From a checkpoint of a small transformer trained on Wikipedia.
Architecture: RMSNorm before each block, no biases in attention or MLP, untied embeddings.
Training: a variant of Muon for these matrices, 369M tokens, 15861 steps.
MLP neurons of a small language model. Each row is named by its layer, matrix (gate and up: input weights) and neuron, and shows model dimensions 48-175. Each number is 50 + 12 x the weight over its row's rms, rounded and kept within 0 to 99. A neuron's up and down rows have the sign that makes its largest values positive.
After each neuron's rows, "fires on" lists the tokens most often at its 100 highest values on Wikipedia text that the model never trained on.

L3.gate242:39 37 40 52 75 39 40 57 63 31 36 60 51 45 33 61 48 55 76 49 47 55 42 50 46 44 43 55 37 50 32 49 58 69 47 57 53 53 45 52 55 75 35 52 68 41 60 64 47 24 57 55 43 58 38 55 47 45 49 40 66 60 50 37 43 64 35 73 48 28 73 57 36 57 41 33 31 50 58 64 51 48 65 35 50 47 28 42 35 42 52 41 64 41 67 60 46 35 63 56 63 41 52 52 32 32 47 65 39 61 53 65 36 66 46 67 52 64 34 64 64 28 59 53 32 41 51 43
L3.up242:66 64 47 38 65 39 33 48 27 50 67 64 63 39 50 55 61 46 41 55 53 51 50 39 56 38 55 65 46 43 52 63 61 37 53 49 46 50 56 41 45 62 28 55 39 50 63 43 56 69 41 57 48 47 81 32 51 40 37 42 68 64 48 33 44 64 29 45 73 82 49 54 54 33 57 54 44 53 40 51 51 26 63 21 45 65 58 47 73 54 37 49 43 48 74 44 69 65 28 68 52 28 47 47 63 64 53 66 43 34 46 62 52 60 63 48 50 51 39 56 44 48 41 42 52 36 55 34
fires on: " Votes", " Genus", "P", " imp", " dep", "as"

L7.gate55:72 46 53 70 39 37 51 37 54 48 51 48 70 44 44 53 63 41 60 27 32 45 49 75 43 48 60 51 42 56 48 34 44 49 27 43 27 43 46 64 53 49 39 49 73 58 40 43 42 48 65 40 61 62 58 57 55 56 55 50 37 62 59 39 59 52 54 40 64 53 63 59 55 68 49 74 50 53 43 44 46 34 41 46 42 42 54 39 36 51 29 46 61 48 58 41 50 56 58 72 44 68 68 45 58 66 49 61 61 38 42 48 24 60 41 38 52 42 56 55 34 55 44 43 53 56 46 44
L7.up55:56 55 40 45 61 44 56 37 57 57 78 63 48 45 33 34 28 29 72 47 44 50 60 33 23 45 44 47 42 38 30 34 49 56 51 67 40 41 54 34 76 53 52 57 51 39 46 50 41 49 57 37 44 28 54 62 48 40 45 49 50 57 37 47 44 68 21 58 31 63 83 43 71 43 40 36 65 45 50 63 46 50 50 46 54 75 42 54 35 54 54 52 48 43 74 54 49 40 47 41 41 46 50 57 55 36 56 60 57 63 71 52 50 43 80 51 62 50 61 57 50 50 37 56 45 44 76 49
fires on: " \"", "le", "ust", "urn", "der", "e"

L3.gate350:50 70 41 55 68 34 66 67 67 43 27 46 54 58 50 47 32 49 38 45 47 69 66 59 43 60 62 47 53 42 36 67 32 37 49 50 50 62 32 39 49 70 53 70 35 48 43 56 50 46 45 44 47 54 46 60 59 40 44 48 71 50 55 36 49 36 33 57 57 26 46 50 52 50 70 61 48 61 57 33 57 51 54 46 42 77 64 70 49 55 60 57 44 53 68 37 66 75 38 45 76 47 61 36 43 56 64 42 42 43 55 65 51 60 60 56 37 28 43 58 55 72 64 59 58 53 42 37
L3.up350:57 61 45 34 58 57 52 59 51 49 23 33 42 85 71 48 66 54 26 28 39 50 38 36 57 31 85 56 33 42 37 28 17 49 63 50 51 49 50 25 52 41 66 22 43 52 61 44 58 46 54 43 65 73 54 57 44 57 45 46 54 63 57 85 55 57 58 57 52 74 42 62 55 57 52 31 44 48 56 50 62 50 43 38 59 58 58 65 63 51 56 62 53 47 45 63 72 54 34 65 53 55 55 35 61 39 62 51 30 75 50 42 37 41 61 32 23 42 49 61 66 60 50 34 55 71 71 37
fires on: " cons", " pres", "Wh", " Ins", "wh"

L8.gate341:57 40 57 71 48 62 49 58 34 63 56 49 52 57 55 33 59 71 43 55 47 49 56 58 26 47 25 56 49 65 35 52 29 50 34 31 73 46 60 39 64 32 60 55 61 61 50 37 50 54 41 53 53 25 61 53 50 61 66 55 56 49 55 40 46 41 56 39 69 57 60 60 58 50 34 23 66 51 32 72 47 45 56 38 49 70 46 34 46 55 60 47 60 55 64 59 37 61 41 53 52 67 53 63 36 58 63 61 44 53 58 53 50 58 67 53 79 53 55 39 52 30 47 45 64 32 48 79
L8.up341:45 23 49 37 49 24 38 54 37 53 49 54 47 35 51 51 29 50 53 53 29 42 62 55 56 48 49 59 51 45 48 55 75 67 49 51 31 31 49 32 47 39 41 28 40 52 28 62 67 61 51 49 38 47 43 33 47 45 50 65 44 42 34 47 50 76 52 48 69 21 45 52 46 47 41 30 61 40 66 61 71 30 65 55 46 30 33 48 53 49 66 66 45 40 68 50 50 44 41 59 64 56 51 38 46 35 18 29 68 57 40 59 52 44 48 48 51 43 26 50 38 49 40 45 64 56 50 54
fires on: " that", "ch", "ot", " election", "ial", " one"

L2.gate344:32 76 52 32 49 51 29 54 54 66 38 49 55 32 50 30 45 40 50 61 64 50 46 38 29 53 33 58 39 29 42 39 42 42 45 43 47 34 56 62 47 45 50 59 62 48 36 49 47 48 03 61 37 77 78 26 44 57 42 50 63 49 40 70 39 46 40 47 38 68 66 61 64 49 59 60 29 45 40 55 48 28 42 43 38 57 50 43 38 50 11 51 60 50 51 29 44 50 39 49 58 44 55 58 45 51 58 67 32 57 55 60 49 36 53 58 27 48 40 49 51 45 63 39 41 67 50 54
L2.up344:34 33 52 21 40 29 51 54 43 70 53 42 41 46 59 22 63 71 43 35 59 46 57 47 33 41 44 70 62 33 42 49 46 69 55 54 41 48 43 54 61 34 45 41 36 41 46 68 47 44 31 62 45 63 65 29 52 52 49 42 53 38 56 57 56 43 42 53 48 66 62 45 68 48 48 55 82 37 70 57 58 35 35 37 43 31 55 47 46 58 36 62 36 34 41 48 41 44 40 48 51 64 71 67 53 67 52 59 64 54 54 60 67 40 39 57 73 69 55 54 34 40 48 61 51 51 51 38
fires on: " ref", " beg", " sugg", " writ", " stri", " Ref"

L9.gate48:55 45 65 42 66 52 55 34 36 54 57 56 53 56 60 55 39 51 60 65 57 54 56 54 23 45 45 68 70 38 54 44 50 37 53 30 47 54 49 44 58 39 46 47 53 48 46 52 45 51 43 54 42 33 76 43 48 47 53 59 47 55 50 48 60 48 39 71 59 66 51 62 69 43 53 49 55 50 57 45 48 49 48 46 60 55 36 49 59 80 56 61 51 44 57 54 59 39 49 50 24 27 55 50 54 49 17 39 42 59 55 46 51 45 73 56 55 65 83 72 58 57 64 49 63 32 65 50
L9.up48:39 81 59 75 49 53 51 45 37 62 25 42 70 42 49 57 43 29 54 55 29 45 54 55 28 77 66 45 43 40 68 37 48 37 69 46 41 49 50 53 36 69 68 52 35 42 61 59 52 68 51 52 36 42 49 56 61 65 66 60 37 58 34 45 73 39 37 54 48 57 48 56 62 65 67 37 47 48 53 36 66 75 56 43 57 49 59 44 51 59 50 46 45 51 53 72 49 50 52 56 29 41 55 25 48 63 48 71 36 50 46 51 31 71 40 53 64 49 55 65 56 56 53 59 50 39 57 51
fires on: " a", " some", " th", " every", "a", " d"

L3.gate95:46 43 55 51 30 51 76 43 59 58 45 44 71 51 47 52 71 67 29 43 77 55 81 31 34 33 57 72 46 47 62 32 32 74 53 45 39 71 48 37 59 50 47 47 37 39 29 44 49 50 45 47 36 57 39 45 50 51 56 45 64 50 49 40 55 65 52 91 45 44 44 51 63 26 63 47 52 35 68 42 39 51 64 52 58 26 44 37 46 38 52 39 58 66 55 70 64 65 38 39 71 52 61 63 51 44 66 57 36 58 39 60 41 28 38 56 65 39 38 50 59 44 44 51 57 49 26 33
L3.up95:50 56 63 55 63 27 52 38 42 52 66 63 42 61 37 46 46 63 54 50 37 36 60 35 52 55 38 70 50 38 57 50 51 39 44 43 42 59 56 16 61 40 71 41 43 43 20 24 59 44 45 57 51 59 76 44 68 34 38 52 63 65 53 54 30 41 62 42 48 57 40 48 37 38 56 62 41 43 47 43 43 46 51 64 51 52 59 60 39 35 55 47 56 79 71 74 80 45 31 43 49 44 62 47 43 52 37 68 59 47 34 53 16 40 31 36 52 48 51 54 61 52 72 59 31 65 52 37
fires on: " h", " Bel", " Hol", "H", "h", "al"

L8.gate149:39 44 47 43 54 62 62 49 70 53 49 67 70 64 58 24 56 38 51 52 62 49 35 67 35 33 36 40 72 44 50 57 47 45 47 35 83 53 64 35 54 44 51 43 52 46 42 66 46 69 47 51 73 43 31 54 35 48 72 44 73 54 45 46 35 34 47 51 53 49 44 35 41 48 61 40 10 43 65 51 39 46 64 55 52 41 22 47 33 79 67 46 58 50 36 38 53 45 34 46 44 48 57 31 58 65 49 47 48 65 49 64 37 54 71 57 67 45 55 36 71 59 66 63 63 26 68 41
L8.up149:59 33 54 71 40 46 68 54 49 50 35 46 57 30 71 43 57 33 45 43 45 48 45 52 50 54 82 29 36 42 34 31 54 43 66 38 61 51 42 33 68 50 80 42 75 46 44 30 59 34 45 57 50 39 58 79 38 56 47 39 69 38 73 50 56 46 47 36 41 64 57 47 53 38 51 46 60 52 37 51 63 66 69 40 52 55 49 49 62 68 26 33 53 58 50 49 36 29 52 71 50 53 46 24 70 64 54 33 42 38 48 62 34 56 52 34 55 55 76 65 70 50 57 56 65 46 30 58
fires on: " d"

L3.gate23:35 67 54 41 81 40 62 57 38 77 60 41 33 59 31 33 51 62 37 66 45 54 49 40 61 51 69 58 46 63 49 57 50 42 58 38 55 44 41 56 70 36 53 47 61 18 35 57 36 65 48 41 45 52 68 25 54 66 40 58 54 48 48 34 64 59 49 49 61 53 62 37 64 68 61 48 57 39 37 62 13 53 51 61 37 58 66 34 44 50 65 53 55 26 34 51 60 46 62 67 62 45 34 40 42 43 64 60 47 53 42 49 48 37 42 46 33 65 58 32 52 49 60 38 45 32 77 29
L3.up23:35 82 47 43 82 45 69 34 52 36 43 62 69 60 24 41 64 68 33 57 50 51 56 50 51 55 62 42 34 72 50 31 38 46 65 43 49 33 63 44 31 40 51 73 27 44 66 62 26 33 46 34 45 67 63 58 36 56 49 52 66 53 33 22 25 33 48 29 50 52 41 28 49 62 35 48 48 38 47 36 58 54 40 39 48 56 79 56 62 39 49 39 49 65 38 30 45 76 62 50 43 80 57 51 42 58 57 70 32 66 59 49 49 37 50 58 43 53 57 45 47 45 54 63 47 53 47 47
fires on: ".", " pass", " Tra", " Pict", " of"

L7.gate371:50 65 46 61 28 41 47 59 75 37 54 56 46 64 42 41 60 69 49 38 57 46 85 30 36 77 46 76 72 45 42 47 43 57 48 53 47 48 56 50 55 42 83 54 68 82 56 61 45 45 62 53 69 63 61 68 42 39 64 53 55 25 52 39 44 55 43 41 39 50 50 51 36 60 44 33 54 47 46 54 52 53 56 57 31 67 49 58 41 76 43 37 48 59 51 56 57 49 51 52 60 52 51 69 56 63 42 65 67 41 63 59 52 53 45 56 53 44 30 36 41 52 44 59 70 44 29 51
L7.up371:68 54 42 57 56 36 76 52 67 35 59 58 46 64 47 56 34 59 47 53 38 40 55 42 42 69 43 59 52 59 51 38 42 69 50 41 50 56 42 65 49 38 54 53 36 62 50 51 30 54 64 55 41 36 48 66 35 52 32 51 66 68 46 58 44 61 52 69 57 63 40 60 61 40 29 43 58 41 52 61 61 53 80 62 41 59 45 42 32 67 45 32 44 53 58 43 45 67 34 46 49 54 52 76 71 61 46 79 36 57 30 47 57 48 62 45 38 31 40 30 45 63 47 56 71 40 40 57
fires on: " released", "ed", "ated", "ified", "ted", "ig"

L8.gate362:62 45 36 27 70 63 38 31 45 36 46 45 50 57 50 51 34 44 36 49 27 54 43 58 54 56 73 67 31 57 65 56 25 31 58 30 51 56 41 52 58 53 46 68 55 48 48 48 37 40 54 49 48 46 55 53 37 45 24 51 62 44 27 60 51 36 38 28 52 50 41 43 38 40 46 37 66 50 42 83 38 27 73 34 45 49 38 54 43 32 32 66 41 43 43 48 56 50 54 49 44 37 65 60 69 38 52 36 46 29 24 57 54 57 18 51 43 58 40 73 44 44 75 43 41 55 67 54
L8.up362:47 42 54 51 60 66 49 43 44 34 54 61 57 70 25 67 59 47 55 76 39 50 44 48 80 67 44 34 60 41 38 71 47 35 28 32 33 54 59 49 55 52 49 56 59 55 66 28 48 58 54 42 57 44 43 50 68 49 25 62 44 65 43 52 39 69 65 48 40 44 24 47 60 41 33 62 53 46 48 59 36 52 58 36 43 47 39 45 70 47 37 71 49 52 54 47 42 47 33 52 64 57 40 74 57 55 63 69 50 55 51 58 29 61 40 48 68 56 75 36 57 63 28 62 31 42 68 36
fires on: "ian", "an", "rian", "ese", " Spanish", " British"

L10.gate20:50 66 70 43 55 42 67 15 42 51 36 59 52 68 49 49 39 51 52 23 53 61 52 50 66 52 39 39 46 60 36 51 45 41 53 33 56 46 72 50 50 38 39 63 51 39 48 32 43 25 35 53 60 72 52 33 54 40 64 58 71 54 67 50 23 26 52 55 54 41 44 49 54 28 60 57 55 45 44 46 49 50 50 54 44 66 44 40 42 66 44 58 46 61 39 72 74 62 59 61 65 58 56 64 28 34 65 35 48 55 51 44 54 47 40 63 36 35 39 56 57 38 54 41 46 54 57 72
L10.up20:63 67 60 63 71 63 75 32 46 43 70 43 45 29 58 52 75 29 57 50 28 56 67 56 29 49 44 67 64 63 44 50 44 54 35 64 41 47 62 63 63 57 50 48 50 60 62 60 23 73 28 29 44 56 60 52 61 53 33 66 41 53 52 53 56 66 67 63 35 45 40 44 29 63 36 45 69 47 57 65 44 44 54 50 65 53 51 77 45 53 54 63 77 55 45 79 56 45 36 51 53 57 53 49 50 45 57 52 80 49 53 66 51 47 43 61 39 47 52 61 44 54 38 58 44 65 54 23
fires on: " Al", "al", "ol", "ul", "Al", " al"

L2.gate268:60 52 80 36 44 61 65 41 50 54 25 58 51 54 51 65 63 31 52 42 69 60 69 63 42 60 56 62 54 45 45 42 59 36 58 63 46 33 54 39 68 38 53 42 25 48 72 52 31 36 51 52 43 47 45 62 51 43 59 49 47 26 33 41 29 45 39 53 48 50 41 34 42 40 57 37 52 54 50 37 48 53 52 58 49 34 68 55 45 42 77 22 46 52 37 53 40 59 59 61 54 63 46 53 43 45 58 36 53 48 42 35 51 70 47 28 36 58 38 50 52 41 43 38 66 48 49 40
L2.up268:48 39 44 40 80 35 77 56 42 57 43 57 36 64 37 49 54 45 27 34 58 47 44 45 45 50 58 43 34 42 50 54 62 59 68 56 38 48 48 35 44 41 33 72 49 54 39 40 09 29 83 55 57 65 34 55 36 73 64 52 38 65 54 54 56 18 52 41 44 63 22 43 49 58 61 36 80 43 56 40 37 64 21 57 39 41 66 59 57 40 58 28 53 30 45 37 55 54 50 37 42 28 52 45 36 41 32 37 48 55 60 43 52 52 54 44 53 58 52 51 53 44 38 49 81 59 49 51
fires on: " rel", " re", " Del", " dist", " res"

L8.gate242:47 49 27 50 71 47 66 49 31 39 31 71 62 50 69 68 35 56 63 31 65 38 53 54 55 63 58 53 50 65 52 48 49 65 50 35 67 62 53 57 53 54 55 54 40 66 46 33 48 58 31 45 35 36 30 43 29 57 71 41 44 32 64 51 32 63 46 66 42 37 29 40 48 47 46 53 60 52 37 38 45 51 46 37 47 34 17 28 53 61 57 50 42 58 31 63 40 64 52 66 40 49 59 31 48 64 45 59 54 68 44 58 46 63 57 47 73 52 49 34 41 42 48 59 51 54 53 61
L8.up242:32 46 33 45 47 56 48 57 58 51 40 82 43 52 34 75 54 29 47 38 49 49 76 42 73 69 37 62 51 44 41 50 73 48 55 34 38 54 38 69 39 38 36 51 61 70 43 55 35 74 75 44 52 58 36 43 66 66 64 42 36 50 61 49 58 37 55 55 42 59 32 52 37 56 56 49 56 22 75 77 23 67 73 50 58 47 51 34 60 50 44 35 47 42 49 47 53 84 48 47 35 55 50 24 38 33 44 46 38 48 54 32 57 51 43 52 46 45 37 55 32 32 52 67 45 30 40 37
fires on: "ol", "p", "id", "us", "on", "es"

L2.gate313:54 40 43 51 59 61 59 42 84 58 39 21 24 61 42 43 33 59 55 32 50 49 45 50 64 64 65 40 49 41 45 18 63 64 41 43 34 42 65 43 60 60 38 43 48 49 39 44 51 51 61 69 45 49 39 70 45 58 35 36 19 69 52 45 49 47 58 57 54 65 66 54 57 52 54 47 64 51 61 51 39 41 48 54 33 34 57 56 45 54 75 35 56 54 49 48 70 29 62 34 41 41 45 45 47 31 58 37 55 26 52 70 42 69 50 55 62 43 45 58 36 57 58 38 67 37 48 34
L2.up313:40 44 39 34 42 29 51 42 53 53 48 45 35 52 45 31 29 66 57 28 44 51 56 62 45 63 57 56 41 53 33 29 51 47 69 32 57 80 47 57 51 67 37 42 62 43 64 30 46 64 74 45 31 32 41 51 71 72 54 46 66 63 46 39 50 35 25 71 58 66 54 49 65 62 36 51 64 54 74 40 42 38 45 38 51 49 43 25 60 48 74 49 49 46 43 45 39 66 39 42 80 42 46 47 54 46 54 51 65 62 41 58 37 49 53 31 48 40 56 54 41 41 51 44 61 69 57 44
fires on: ",", " |", "|", " comb"

L7.gate258:66 49 57 45 56 49 36 27 38 50 68 33 52 61 43 53 55 43 40 54 61 51 46 58 38 63 50 57 36 55 46 49 40 55 34 41 41 44 72 61 44 62 53 65 58 48 58 41 34 34 59 68 58 45 40 48 38 55 27 32 64 63 43 50 42 28 56 57 63 47 41 58 60 33 55 49 61 30 36 36 50 56 77 49 70 60 53 62 47 49 33 30 37 62 45 44 44 66 19 38 73 46 42 63 54 51 34 42 40 46 63 39 54 54 39 47 70 75 63 60 77 36 42 62 46 63 49 32
L7.up258:51 42 44 64 44 64 41 36 40 38 55 51 28 56 56 68 29 56 49 55 37 56 57 52 74 33 47 52 33 38 46 73 68 35 59 54 56 48 37 76 60 72 45 39 53 47 44 51 68 65 43 26 44 56 46 56 43 42 43 62 59 50 62 55 40 45 55 44 60 57 34 25 46 27 39 54 42 46 65 39 58 50 67 72 42 60 42 42 33 57 45 44 53 46 74 54 38 53 62 54 38 42 60 49 44 75 63 58 33 44 47 56 57 59 45 48 26 63 51 67 51 34 23 55 44 51 40 63
fires on: " of", "od", "as", "ge", "ud", "ol"

L3.gate122:69 44 56 60 68 49 78 32 54 57 48 52 49 59 48 45 75 45 44 61 66 62 66 56 49 32 57 71 43 66 52 62 43 46 42 55 66 53 62 52 43 42 53 69 46 44 66 62 50 65 60 44 53 49 59 51 44 69 39 65 47 38 68 34 76 45 31 33 26 42 65 59 37 54 42 34 30 57 43 51 38 48 45 68 59 55 39 61 67 44 55 54 59 39 34 42 29 60 42 33 41 59 54 49 41 65 60 38 52 51 50 37 47 58 52 50 33 70 59 56 50 34 59 33 64 29 47 38
L3.up122:64 46 55 55 68 58 32 32 74 50 32 37 50 40 66 71 72 55 49 51 56 40 37 59 63 53 56 51 62 58 64 47 48 44 48 62 36 55 47 40 18 24 64 56 63 38 36 49 50 39 52 53 58 47 30 35 67 55 60 54 26 62 50 50 63 27 35 49 57 48 45 69 43 66 64 55 57 51 58 61 65 49 51 56 46 47 46 40 52 69 45 54 54 54 50 59 52 40 67 28 20 49 32 75 51 68 53 45 28 50 41 53 35 53 62 41 30 59 59 49 36 46 62 44 52 24 39 62
fires on: " k", " Sh", " sem", " Kn", " sh", " Sw"

L10.gate204:47 73 43 54 65 42 44 42 65 60 72 25 46 60 50 32 34 52 56 41 50 62 39 77 53 87 62 39 37 46 37 49 51 45 40 53 49 40 46 43 40 50 57 48 45 47 65 61 55 44 57 47 66 72 62 51 32 46 64 64 56 46 31 50 48 35 54 47 63 53 64 45 53 30 59 39 32 61 54 64 59 70 42 53 39 68 53 48 81 64 50 52 47 47 43 33 56 33 41 66 37 37 71 27 47 36 46 65 55 72 55 47 25 62 61 66 54 40 58 59 58 38 46 60 53 41 53 37
L10.up204:41 61 52 25 52 66 59 43 63 61 43 55 49 50 58 36 44 35 36 26 57 50 48 51 60 54 64 64 49 50 48 54 53 21 48 32 68 53 54 47 47 37 47 47 56 54 64 36 61 47 65 68 45 54 37 55 43 47 60 76 51 44 30 51 57 70 36 51 60 61 47 67 67 55 51 35 57 54 45 49 51 71 37 42 42 66 44 66 64 52 37 45 48 44 75 35 65 71 37 65 66 58 61 42 47 66 45 52 38 50 64 43 64 38 67 69 61 38 68 59 63 50 11 71 58 64 30 45
fires on: " ass", " cons", " ins", " res", " diss", " sim"

L9.gate130:48 50 42 46 45 41 63 48 66 55 52 54 33 48 46 36 47 25 54 55 48 54 41 34 51 52 58 68 71 55 49 65 29 66 47 71 26 62 62 62 75 34 66 44 24 52 36 59 34 52 51 23 54 40 59 49 63 44 41 63 51 59 33 54 61 47 71 41 51 40 50 46 42 31 54 51 56 64 39 56 45 49 46 53 57 40 39 32 53 57 38 26 58 58 73 49 43 54 41 46 39 39 49 59 35 56 37 56 59 35 40 74 49 50 66 51 31 61 36 66 62 60 57 75 66 31 53 57
L9.up130:47 51 38 54 71 56 74 40 92 50 53 44 55 61 32 48 62 55 43 49 49 17 63 71 58 56 50 66 44 55 44 67 56 53 56 42 47 43 50 67 49 50 60 44 54 32 70 57 48 40 51 40 47 58 35 55 68 37 52 36 81 56 52 55 53 66 52 42 43 50 41 47 41 46 40 64 58 63 61 49 27 50 53 38 41 54 31 80 64 55 70 45 50 75 43 69 67 55 48 61 64 35 43 51 89 52 44 61 52 40 47 40 52 44 43 49 67 48 36 56 35 40 59 48 55 75 41 55
fires on: "y", "ed", "ated", "osed", "ical", "ary"

L10.gate251:63 47 40 48 69 42 59 35 33 57 44 58 46 51 62 68 39 29 44 45 61 53 49 58 46 44 41 40 46 51 41 45 40 53 59 66 42 43 38 33 74 53 63 50 46 46 58 65 51 63 63 47 42 50 59 37 29 39 75 56 58 50 43 51 49 48 41 41 50 61 58 49 40 56 65 37 59 47 44 58 60 58 38 21 65 60 59 55 47 45 61 47 45 39 72 56 40 43 19 36 74 48 42 33 40 53 35 34 80 38 59 47 45 59 45 59 50 49 48 63 44 56 72 62 43 52 61 67
L10.up251:46 50 24 43 68 64 57 47 34 60 74 58 52 49 54 45 53 48 48 71 47 68 46 44 50 46 44 68 38 50 49 60 54 48 59 63 17 39 29 31 62 37 59 49 32 59 40 42 75 61 38 58 50 23 32 42 60 64 59 43 50 48 62 41 46 46 67 60 38 37 58 27 54 52 56 53 59 49 39 60 62 46 55 54 37 49 53 33 38 58 57 53 58 51 41 34 57 63 50 27 17 34 61 48 36 45 50 43 35 59 28 38 34 63 53 58 67 46 60 54 36 36 43 42 62 58 47 35
fires on: " \"", " l", "″", " k", " it", " we"

L8.gate107:71 44 54 27 54 49 35 50 51 30 41 42 36 43 43 40 51 51 38 54 48 61 55 44 28 44 74 56 40 44 47 37 40 32 39 46 63 46 63 60 30 69 31 52 51 54 64 58 42 55 47 55 68 45 51 38 80 71 57 75 43 45 42 34 31 39 43 59 53 83 45 50 75 64 62 63 49 37 51 48 36 33 58 41 70 62 38 55 60 80 67 42 44 63 44 45 26 58 55 46 44 61 58 31 45 39 50 50 41 30 45 44 48 51 79 44 67 55 61 39 44 39 62 41 43 48 40 44
L8.up107:69 41 23 39 32 47 64 19 56 39 51 69 49 52 56 51 39 43 50 49 44 59 43 68 46 57 65 60 34 76 39 52 40 57 42 44 57 40 42 45 64 50 39 46 22 23 56 43 53 42 73 61 51 28 54 42 65 59 72 61 54 54 41 58 55 54 62 38 57 48 66 34 49 52 61 40 43 31 38 41 42 48 50 50 41 61 48 43 75 44 45 50 62 28 49 57 20 32 22 70 45 54 49 41 71 55 29 34 38 44 56 48 37 36 39 46 64 45 39 56 45 51 55 57 60 35 50 51
fires on: " D", " d", "d", "D"

L8.gate138:27 41 62 47 38 33 26 44 54 63 51 51 51 53 57 57 60 56 53 48 37 60 56 34 62 47 39 65 69 72 53 73 46 45 64 37 61 35 50 41 43 51 53 65 43 47 44 32 52 75 48 51 69 52 51 57 37 39 48 45 63 28 39 46 39 48 40 51 51 54 37 38 59 57 73 45 55 55 60 38 45 62 62 40 50 54 37 55 50 49 39 34 65 39 28 42 37 40 44 52 46 49 57 38 64 46 56 55 34 61 65 54 33 69 31 54 36 29 55 20 54 72 65 61 63 61 66 52
L8.up138:47 68 40 34 62 32 60 39 43 55 52 45 44 60 35 63 47 83 66 47 29 69 51 43 57 50 54 35 42 59 39 41 42 50 62 51 48 36 53 53 24 45 68 65 51 40 68 46 56 54 63 52 59 51 35 21 45 58 42 66 69 56 43 64 44 39 40 69 46 68 29 54 70 46 47 63 70 61 62 45 42 49 48 43 39 52 52 34 39 46 44 24 70 75 34 47 49 44 53 58 42 39 69 55 47 38 63 69 50 30 52 64 53 52 47 50 29 62 23 74 41 46 37 42 42 73 44 65
fires on: "ed", "at", "w", "b", ".", "j"

L8.gate9:52 52 48 40 74 36 33 39 68 40 33 44 40 38 77 58 71 39 30 34 54 44 53 55 52 57 56 48 48 64 61 46 49 51 44 34 46 50 45 17 40 66 55 53 43 40 62 54 64 39 43 63 69 44 46 28 40 71 73 55 42 33 55 59 53 71 49 48 56 44 39 48 41 72 58 40 60 53 51 56 37 64 45 64 48 43 36 58 50 46 54 65 32 47 39 46 59 26 54 44 42 30 54 58 55 65 62 57 53 56 38 69 49 73 62 50 63 40 72 39 32 73 53 66 52 55 43 44
L8.up9:62 48 66 26 50 53 56 54 59 43 40 26 65 18 45 42 55 55 17 49 58 47 72 20 53 57 39 55 71 26 57 45 45 55 45 38 52 45 64 32 42 74 51 63 52 52 38 31 66 33 56 42 70 37 27 69 54 57 45 42 31 51 54 38 61 64 44 46 50 47 34 66 34 66 45 50 45 60 55 37 55 65 61 50 47 59 35 45 49 35 50 60 38 53 45 32 42 34 46 67 51 30 66 55 45 50 52 39 48 40 54 37 23 52 47 68 40 34 75 43 50 54 46 64 53 50 46 37
fires on: " St", "St", ".", "m"

L3.gate262:37 56 35 50 39 65 37 49 67 51 22 44 43 49 48 40 56 54 43 36 63 61 66 53 45 41 31 50 32 52 39 46 44 58 53 49 51 47 46 45 40 61 58 46 51 56 74 40 45 64 56 63 61 54 53 71 43 40 38 48 39 55 52 26 66 57 54 51 63 37 50 56 60 37 60 65 64 57 49 57 63 51 31 43 43 39 57 67 33 60 50 34 40 49 46 58 40 36 41 80 49 41 49 72 57 50 55 37 29 43 48 74 31 53 46 43 23 19 40 65 39 56 62 34 66 58 36 41
L3.up262:62 50 34 44 40 62 41 61 68 49 64 53 47 45 50 53 39 55 75 22 51 50 47 35 69 55 29 57 52 44 24 56 50 47 51 52 28 49 44 48 56 62 58 50 34 47 58 62 59 63 41 43 56 39 40 32 57 63 63 43 56 56 43 43 67 56 38 73 51 39 53 44 52 59 70 51 35 45 48 52 75 30 45 40 60 64 62 42 37 33 56 56 70 49 62 50 51 50 56 67 46 50 54 40 50 37 58 67 44 45 59 53 26 73 70 53 42 51 45 55 36 75 52 59 52 51 68 65
fires on: ".", " Jr", "D"

L3.gate150:53 44 67 48 45 50 65 46 33 47 52 65 66 44 66 80 68 51 59 63 53 67 58 52 40 66 53 56 35 57 48 47 33 33 52 62 40 37 44 65 47 38 49 28 72 44 61 59 50 53 49 56 62 53 78 72 72 53 41 54 44 19 74 49 39 65 61 55 37 28 35 52 48 49 46 52 43 78 49 36 43 49 50 52 41 50 60 56 47 33 40 42 43 56 45 46 42 54 34 52 35 64 58 48 64 42 66 68 34 54 30 32 33 57 54 52 44 85 63 49 38 32 34 36 44 39 53 27
L3.up150:73 51 39 73 42 61 54 47 44 34 73 64 55 38 45 52 47 46 46 44 21 49 53 80 50 34 53 64 39 59 56 38 55 66 54 58 42 61 14 48 62 35 54 67 38 58 64 61 46 42 55 26 36 51 63 51 61 38 29 59 47 52 59 59 73 33 58 66 51 26 45 66 38 67 53 61 51 62 40 60 36 46 47 48 54 74 57 43 53 43 09 24 54 60 52 43 53 54 50 56 34 46 37 63 33 56 36 49 31 43 35 42 49 37 43 59 44 61 36 55 39 55 35 48 22 56 33 52
fires on: " Cap", " sem", " Cup", " cap", " Hot", " on"